Part of a small language model's weights.
Size: width 224, 4 heads of 64 (1 for keys and values), vocabulary 2505, 7.86M parameters.
Architecture: RMSNorm before each block, rotary positions, no biases in attention or MLP, untied embeddings.
Training: 131M tokens, 8021 steps.
MLP neurons of a small language model. Each row is named by its layer, matrix (gate and up: input weights) and neuron, and shows model dimensions 112-207. Each number is 50 + 15 x the weight over its row's rms, rounded and kept within 0 to 99. A neuron's up and down rows have the sign that makes its largest values positive.
Before each neuron's rows, "fires on" lists the tokens most often at its 100 highest values on Wikipedia text that the model never trained on. A number after a token or word is its count.

fires on: ")." 43, "." 26, "\"." 20, ".\"" 5, "\"," 4
L4.gate410:66 60 15 50 36 32 71 72 57 77 28 53 35 28 39 63 69 87 54 67 78 48 50 28 61 75 46 82 50 41 36 66 67 46 34 61 69 59 45 45 47 50 70 81 62 25 59 27 36 23 56 33 28 65 35 32 27 48 50 57 39 55 55 64 56 66 51 34 57 46 52 53 74 77 35 57 54 61 52 44 65 56 61 49 46 52 51 20 74 70 12 28 44 43 28 42
L4.up410:61 55 19 66 72 51 37 36 68 75 59 49 32 51 26 31 37 70 78 44 60 69 74 31 45 45 66 56 15 30 22 49 79 43 57 77 55 63 57 45 49 46 56 66 42 68 69 57 28 41 55 70 63 52 91 58 48 09 53 66 57 47 33 65 58 33 41 48 48 51 41 81 48 33 59 76 26 53 64 56 50 35 56 24 74 37 52 45 42 47 32 52 47 82 65 77

fires on: ":" 41, "\n" 9, " N" 7, " St" 5, " C" 5
L6.gate314:40 29 52 65 46 44 41 53 52 39 40 65 41 47 43 26 64 60 57 57 99 43 33 36 68 71 40 53 53 43 91 44 54 53 40 45 36 52 56 52 43 52 52 52 68 44 27 45 33 49 45 30 51 59 48 49 39 65 55 33 15 52 53 67 51 23 53 51 52 77 57 60 39 69 61 53 35 54 51 54 54 11 59 37 42 73 52 74 71 42 61 41 34 30 62 58
L6.up314:59 46 48 48 59 41 28 22 28 54 35 30 50 32 18 42 59 69 27 66 48 54 60 77 84 35 76 39 83 40 64 50 53 41 44 35 51 64 51 64 46 23 23 56 58 37 57 32 48 33 58 23 67 47 39 49 66 40 68 60 48 33 53 31 37 46 73 46 33 33 49 49 46 57 63 65 51 35 33 35 70 12 32 65 39 49 66 76 69 45 49 34 37 61 58 63

fires on: " The" 14, "press" 9, "ate" 9, " a" 9, "ast" 6, " It" 6
L6.gate256:64 48 66 46 42 32 34 60 28 32 45 46 23 62 72 39 36 63 53 58 69 47 50 24 17 37 54 62 41 78 35 46 48 42 49 68 40 12 50 40 34 40 36 56 67 35 43 69 32 56 60 36 35 53 54 51 57 40 85 29 36 29 38 27 31 48 49 42 60 25 49 79 20 61 61 30 50 54 89 41 81 39 77 40 30 35 30 62 67 67 39 44 43 31 54 52
L6.up256:59 44 51 39 43 50 43 44 26 39 47 57 51 58 65 68 48 80 67 68 44 38 47 46 33 66 66 50 48 53 38 60 57 51 35 55 38 28 44 54 26 39 57 66 56 55 49 54 50 43 58 33 41 57 35 73 47 50 63 66 44 49 26 44 47 67 68 55 67 48 46 66 32 70 86 34 31 69 67 40 43 35 72 26 24 37 40 57 49 64 36 51 26 45 46 51

fires on: "'" 57, " Lab" 13, "ld" 4
L4.gate403:44 31 41 53 59 93 37 24 40 29 44 64 54 84 40 61 39 47 99 58 50 23 36 45 43 41 52 57 56 69 59 14 36 31 65 36 67 57 34 43 43 56 29 41 42 74 57 64 57 39 54 53 51 16 38 57 65 80 49 72 35 48 46 69 37 65 45 61 74 30 51 49 37 31 59 74 58 51 37 47 48 51 55 65 20 74 41 50 55 65 59 47 46 64 60 61
L4.up403:68 50 23 63 63 73 50 67 32 92 58 52 31 53 53 23 73 51 44 50 50 42 23 44 33 75 65 86 50 59 55 59 64 56 46 45 55 75 34 84 74 38 40 66 55 59 51 49 68 56 58 25 42 53 57 48 37 53 63 52 64 36 38 75 51 35 42 64 65 37 51 54 44 48 40 54 65 65 57 55 32 59 23 63 69 73 35 53 64 35 54 68 40 48 44 48

fires on: "2" 16, "4" 13, "5" 13, "1" 12, "6" 12, "3" 12
L4.gate627:32 28 53 72 54 34 35 49 21 65 57 64 62 49 46 60 44 47 50 70 50 28 50 38 59 58 22 45 83 58 48 58 32 48 41 68 61 67 50 55 39 72 28 58 67 68 24 41 17 22 42 59 39 44 63 46 46 10 66 39 37 57 58 71 40 38 50 49 53 54 30 77 41 59 52 53 80 56 75 42 69 33 54 54 41 71 27 34 69 46 63 53 24 26 49 60
L4.up627:36 55 15 65 44 54 33 20 65 50 40 52 28 72 65 54 35 45 62 48 64 39 66 30 50 45 31 41 42 49 67 75 45 37 52 64 50 51 39 51 43 56 52 38 38 37 34 45 41 93 45 37 77 33 46 58 54 66 50 55 49 73 44 52 46 46 74 61 31 47 20 54 59 20 23 62 77 46 38 39 59 55 59 55 42 55 73 61 62 54 22 54 65 47 37 66

fires on: " first" 17, " a" 17, "8" 14, " also" 8, " the" 5, "7" 5
L4.gate61:50 31 38 43 58 52 41 56 27 62 36 32 46 44 56 70 36 70 38 68 27 43 21 59 30 53 22 52 41 66 47 24 40 51 61 63 36 48 34 51 32 54 54 52 64 72 58 25 43 52 51 49 70 59 85 71 22 24 60 30 58 62 60 32 60 79 44 25 58 27 60 63 57 38 68 15 28 49 81 43 65 38 49 30 51 44 57 61 29 39 47 57 22 44 54 48
L4.up61:34 57 67 66 25 24 41 33 32 37 50 43 50 48 40 57 64 40 23 57 50 39 51 45 60 61 63 47 63 52 55 53 45 44 54 46 58 41 32 39 21 41 37 63 41 46 54 85 49 79 55 51 53 37 61 37 48 64 21 76 57 44 45 46 40 54 74 49 70 46 48 67 56 44 58 32 39 06 61 61 57 40 41 40 41 51 54 89 79 39 50 39 53 30 56 93

fires on: " sk" 17, " gr" 16, " fac" 10, " Pat" 10, " Mark" 8, " pat" 7
L4.gate505:71 49 55 42 73 58 27 40 62 16 41 47 56 37 38 56 59 51 63 56 66 26 43 45 34 64 61 79 31 48 54 28 31 11 68 72 47 45 45 67 43 73 34 50 27 46 62 46 37 30 69 26 34 39 42 40 46 35 39 91 74 54 54 55 44 24 43 42 77 25 60 76 50 44 51 41 35 39 66 51 38 75 47 47 61 40 36 52 70 71 68 65 36 39 19 34
L4.up505:62 64 60 53 63 71 64 53 64 21 45 40 50 53 53 53 75 53 57 40 70 40 39 63 36 76 69 70 41 52 60 55 16 39 25 55 57 60 35 55 58 63 28 41 35 24 45 66 47 34 56 36 50 35 60 47 70 31 50 69 57 75 63 42 35 19 56 48 55 45 71 48 39 41 84 52 60 64 58 91 50 47 48 64 67 51 41 49 69 76 31 31 54 47 14 11

fires on: "\n" 35, "3" 8, "]" 5, ":" 4
L4.gate245:47 39 65 55 35 58 77 48 64 46 62 50 39 64 63 58 67 54 80 75 68 54 42 33 19 37 38 43 48 49 62 39 44 60 62 49 48 74 56 36 68 75 28 68 65 59 64 15 47 75 64 57 49 86 76 84 64 66 35 53 47 62 59 64 47 44 50 73 55 25 44 62 58 52 69 70 42 40 50 45 30 72 65 44 66 38 54 52 37 45 61 65 36 34 46 24
L4.up245:57 47 63 37 40 47 58 59 31 35 48 56 62 35 43 52 82 43 28 81 33 45 42 52 61 34 53 42 58 64 60 62 57 56 42 40 69 47 40 79 56 39 30 50 59 45 19 44 70 33 45 26 15 73 65 67 44 81 38 34 33 29 73 63 47 40 72 82 44 42 31 23 41 61 64 42 40 40 30 69 42 33 31 46 43 43 68 75 39 59 54 39 18 47 67 59

fires on: "w" 21, " Res" 16, "W" 13, " W" 5, "als" 4, "areer" 4
L6.gate769:70 62 75 37 69 66 72 45 38 28 60 61 52 60 66 53 44 87 35 53 65 32 67 40 43 54 71 54 39 42 63 61 55 76 69 57 60 36 68 52 45 46 57 76 71 42 23 59 71 42 50 48 60 46 27 36 35 63 47 54 60 85 63 44 47 55 66 49 31 63 34 57 92 61 30 57 71 46 62 50 63 47 43 59 38 44 50 55 66 43 55 48 75 62 51 36
L6.up769:67 66 66 49 54 36 70 59 45 55 45 32 55 68 36 56 75 36 46 35 45 72 55 76 64 67 51 64 35 42 45 27 38 46 55 33 42 36 55 43 46 60 67 67 49 31 61 49 47 39 47 42 37 54 14 41 29 28 72 68 32 51 48 46 63 22 67 46 64 63 43 44 74 68 24 60 35 60 54 39 59 68 34 28 38 41 65 45 32 52 32 43 65 55 37 21

fires on: " trans" 26, " sett" 16, "ased" 10, " number" 9, " Sup" 6
L4.gate615:59 60 32 34 61 53 38 42 44 28 62 52 48 48 55 67 70 54 44 72 63 61 49 38 52 53 66 53 54 52 40 37 31 74 01 35 55 17 53 42 38 69 19 43 61 47 46 58 43 36 60 54 48 28 39 70 61 36 43 66 51 71 33 72 49 40 28 51 53 21 44 48 87 22 44 42 42 39 28 27 64 44 37 50 59 45 31 52 59 43 73 51 35 31 64 40
L4.up615:58 65 40 63 60 66 62 61 80 42 46 63 45 74 79 49 65 54 55 41 65 72 41 33 64 30 50 19 22 29 53 38 37 64 39 47 48 47 35 44 51 36 87 49 90 51 47 74 54 56 67 58 48 50 70 47 60 26 38 46 45 62 59 33 44 54 65 71 44 60 69 33 42 53 34 37 31 71 56 48 30 47 54 44 68 36 19 26 54 19 38 58 71 31 16 42

fires on: " gu" 19, "N" 17, "rom" 7, "W" 7
L4.gate599:86 56 68 40 41 57 65 47 80 43 30 79 30 70 49 38 40 60 70 44 65 54 40 09 52 36 62 42 57 46 51 47 38 66 41 45 57 21 62 48 42 68 58 56 72 28 78 41 82 55 46 68 59 53 22 27 58 46 55 56 51 37 45 54 57 29 49 52 50 50 42 61 68 53 63 57 75 35 43 51 73 59 56 35 29 38 39 57 34 46 46 83 54 24 39 48
L4.up599:55 68 69 46 36 27 50 39 58 62 49 72 61 72 40 63 44 48 75 36 45 56 71 38 36 19 44 41 38 46 43 67 49 20 81 58 63 61 74 48 26 70 68 42 45 66 61 44 47 50 45 54 36 82 34 67 68 35 52 41 66 61 49 24 53 43 65 95 34 45 55 47 60 50 83 42 71 47 65 51 40 88 35 52 50 41 50 92 25 54 49 65 36 48 27 21

fires on: "P" 16, " us" 10, "ecut" 9, " un" 7, " Sec" 6, " sec" 6
L4.gate372:71 38 34 58 44 34 61 74 20 61 46 49 50 62 44 65 54 59 69 38 62 36 48 60 47 24 57 53 36 64 37 74 51 54 30 47 48 71 54 43 50 46 44 61 65 59 56 53 49 29 42 42 62 43 36 59 64 52 24 51 41 43 65 76 29 65 25 44 47 67 61 52 41 46 56 57 56 49 49 24 37 65 47 68 66 47 74 50 38 48 51 60 45 51 61 35
L4.up372:67 31 39 49 39 37 39 38 32 43 67 62 27 47 38 64 62 55 63 38 49 35 66 43 48 60 81 55 57 61 20 51 32 68 54 54 46 60 52 50 52 32 55 39 27 78 29 57 49 59 48 25 75 49 58 42 84 60 55 76 40 43 70 57 40 52 53 60 40 67 69 46 37 20 35 51 53 40 34 43 67 46 53 53 54 64 72 71 49 56 74 46 60 66 60 45

fires on: " (" 26, " v" 12, "V" 8, "%" 7
L4.gate708:57 27 49 73 49 38 36 52 77 56 43 43 48 35 56 55 60 45 45 47 57 50 39 36 55 35 68 62 54 53 42 65 51 40 65 76 29 50 50 63 87 47 50 40 40 67 72 59 49 50 42 69 70 47 57 49 40 25 32 48 58 63 42 25 43 48 42 26 62 45 40 61 61 29 65 29 40 63 23 78 75 41 58 73 59 64 47 51 50 50 46 27 73 58 34 53
L4.up708:19 52 47 75 37 37 69 55 58 56 48 37 63 54 19 59 55 52 75 89 73 64 66 45 50 48 56 56 61 30 35 82 50 35 41 53 38 67 53 64 49 53 48 67 58 67 55 65 35 49 36 66 44 56 30 31 55 45 54 60 31 43 36 45 70 68 58 60 89 72 53 76 83 31 70 63 64 53 62 62 56 63 55 47 58 67 43 53 40 64 27 57 81 37 23 52

fires on: " a" 69
L4.gate580:52 48 59 36 39 46 46 40 54 29 41 55 20 69 73 66 35 72 17 84 59 47 25 68 30 59 62 43 38 76 46 43 70 44 75 56 45 31 51 51 56 33 41 45 41 78 76 57 48 49 63 58 38 46 54 30 67 26 44 59 34 48 93 77 39 58 46 66 57 42 58 40 46 49 58 54 45 30 81 73 28 39 84 46 39 49 30 16 54 57 49 73 71 27 58 42
L4.up580:59 41 48 48 30 35 77 33 43 51 49 47 52 53 35 48 39 66 16 52 05 46 61 46 60 75 54 62 36 62 43 33 63 29 80 56 40 21 64 59 28 40 62 53 43 27 43 54 46 53 81 48 45 42 60 11 27 52 42 59 36 33 49 49 28 44 56 19 62 54 57 56 75 49 39 30 58 20 58 21 49 36 48 51 45 60 24 51 48 36 24 56 60 49 51 50

fires on: "." 45, "6" 5
L4.gate787:44 59 48 55 36 49 36 79 61 52 74 79 66 31 38 24 63 41 54 62 75 71 59 34 56 55 79 66 43 68 49 40 37 50 39 75 32 33 40 33 56 43 49 60 67 43 36 49 53 56 59 42 54 66 41 59 43 39 47 52 53 43 51 38 70 59 82 21 37 54 59 84 52 60 51 47 56 57 33 67 89 51 71 61 69 71 54 47 50 70 57 41 36 72 24 64
L4.up787:38 73 25 64 47 67 61 41 50 85 26 44 60 58 53 57 53 68 62 42 42 69 76 51 44 58 30 50 49 47 46 61 77 30 70 48 73 50 60 78 48 65 79 65 62 44 74 21 22 45 33 67 52 42 39 74 42 32 50 48 48 39 56 53 67 47 55 49 38 68 47 60 69 56 29 70 47 55 49 00 21 35 53 16 61 55 50 18 21 34 59 73 41 42 36 33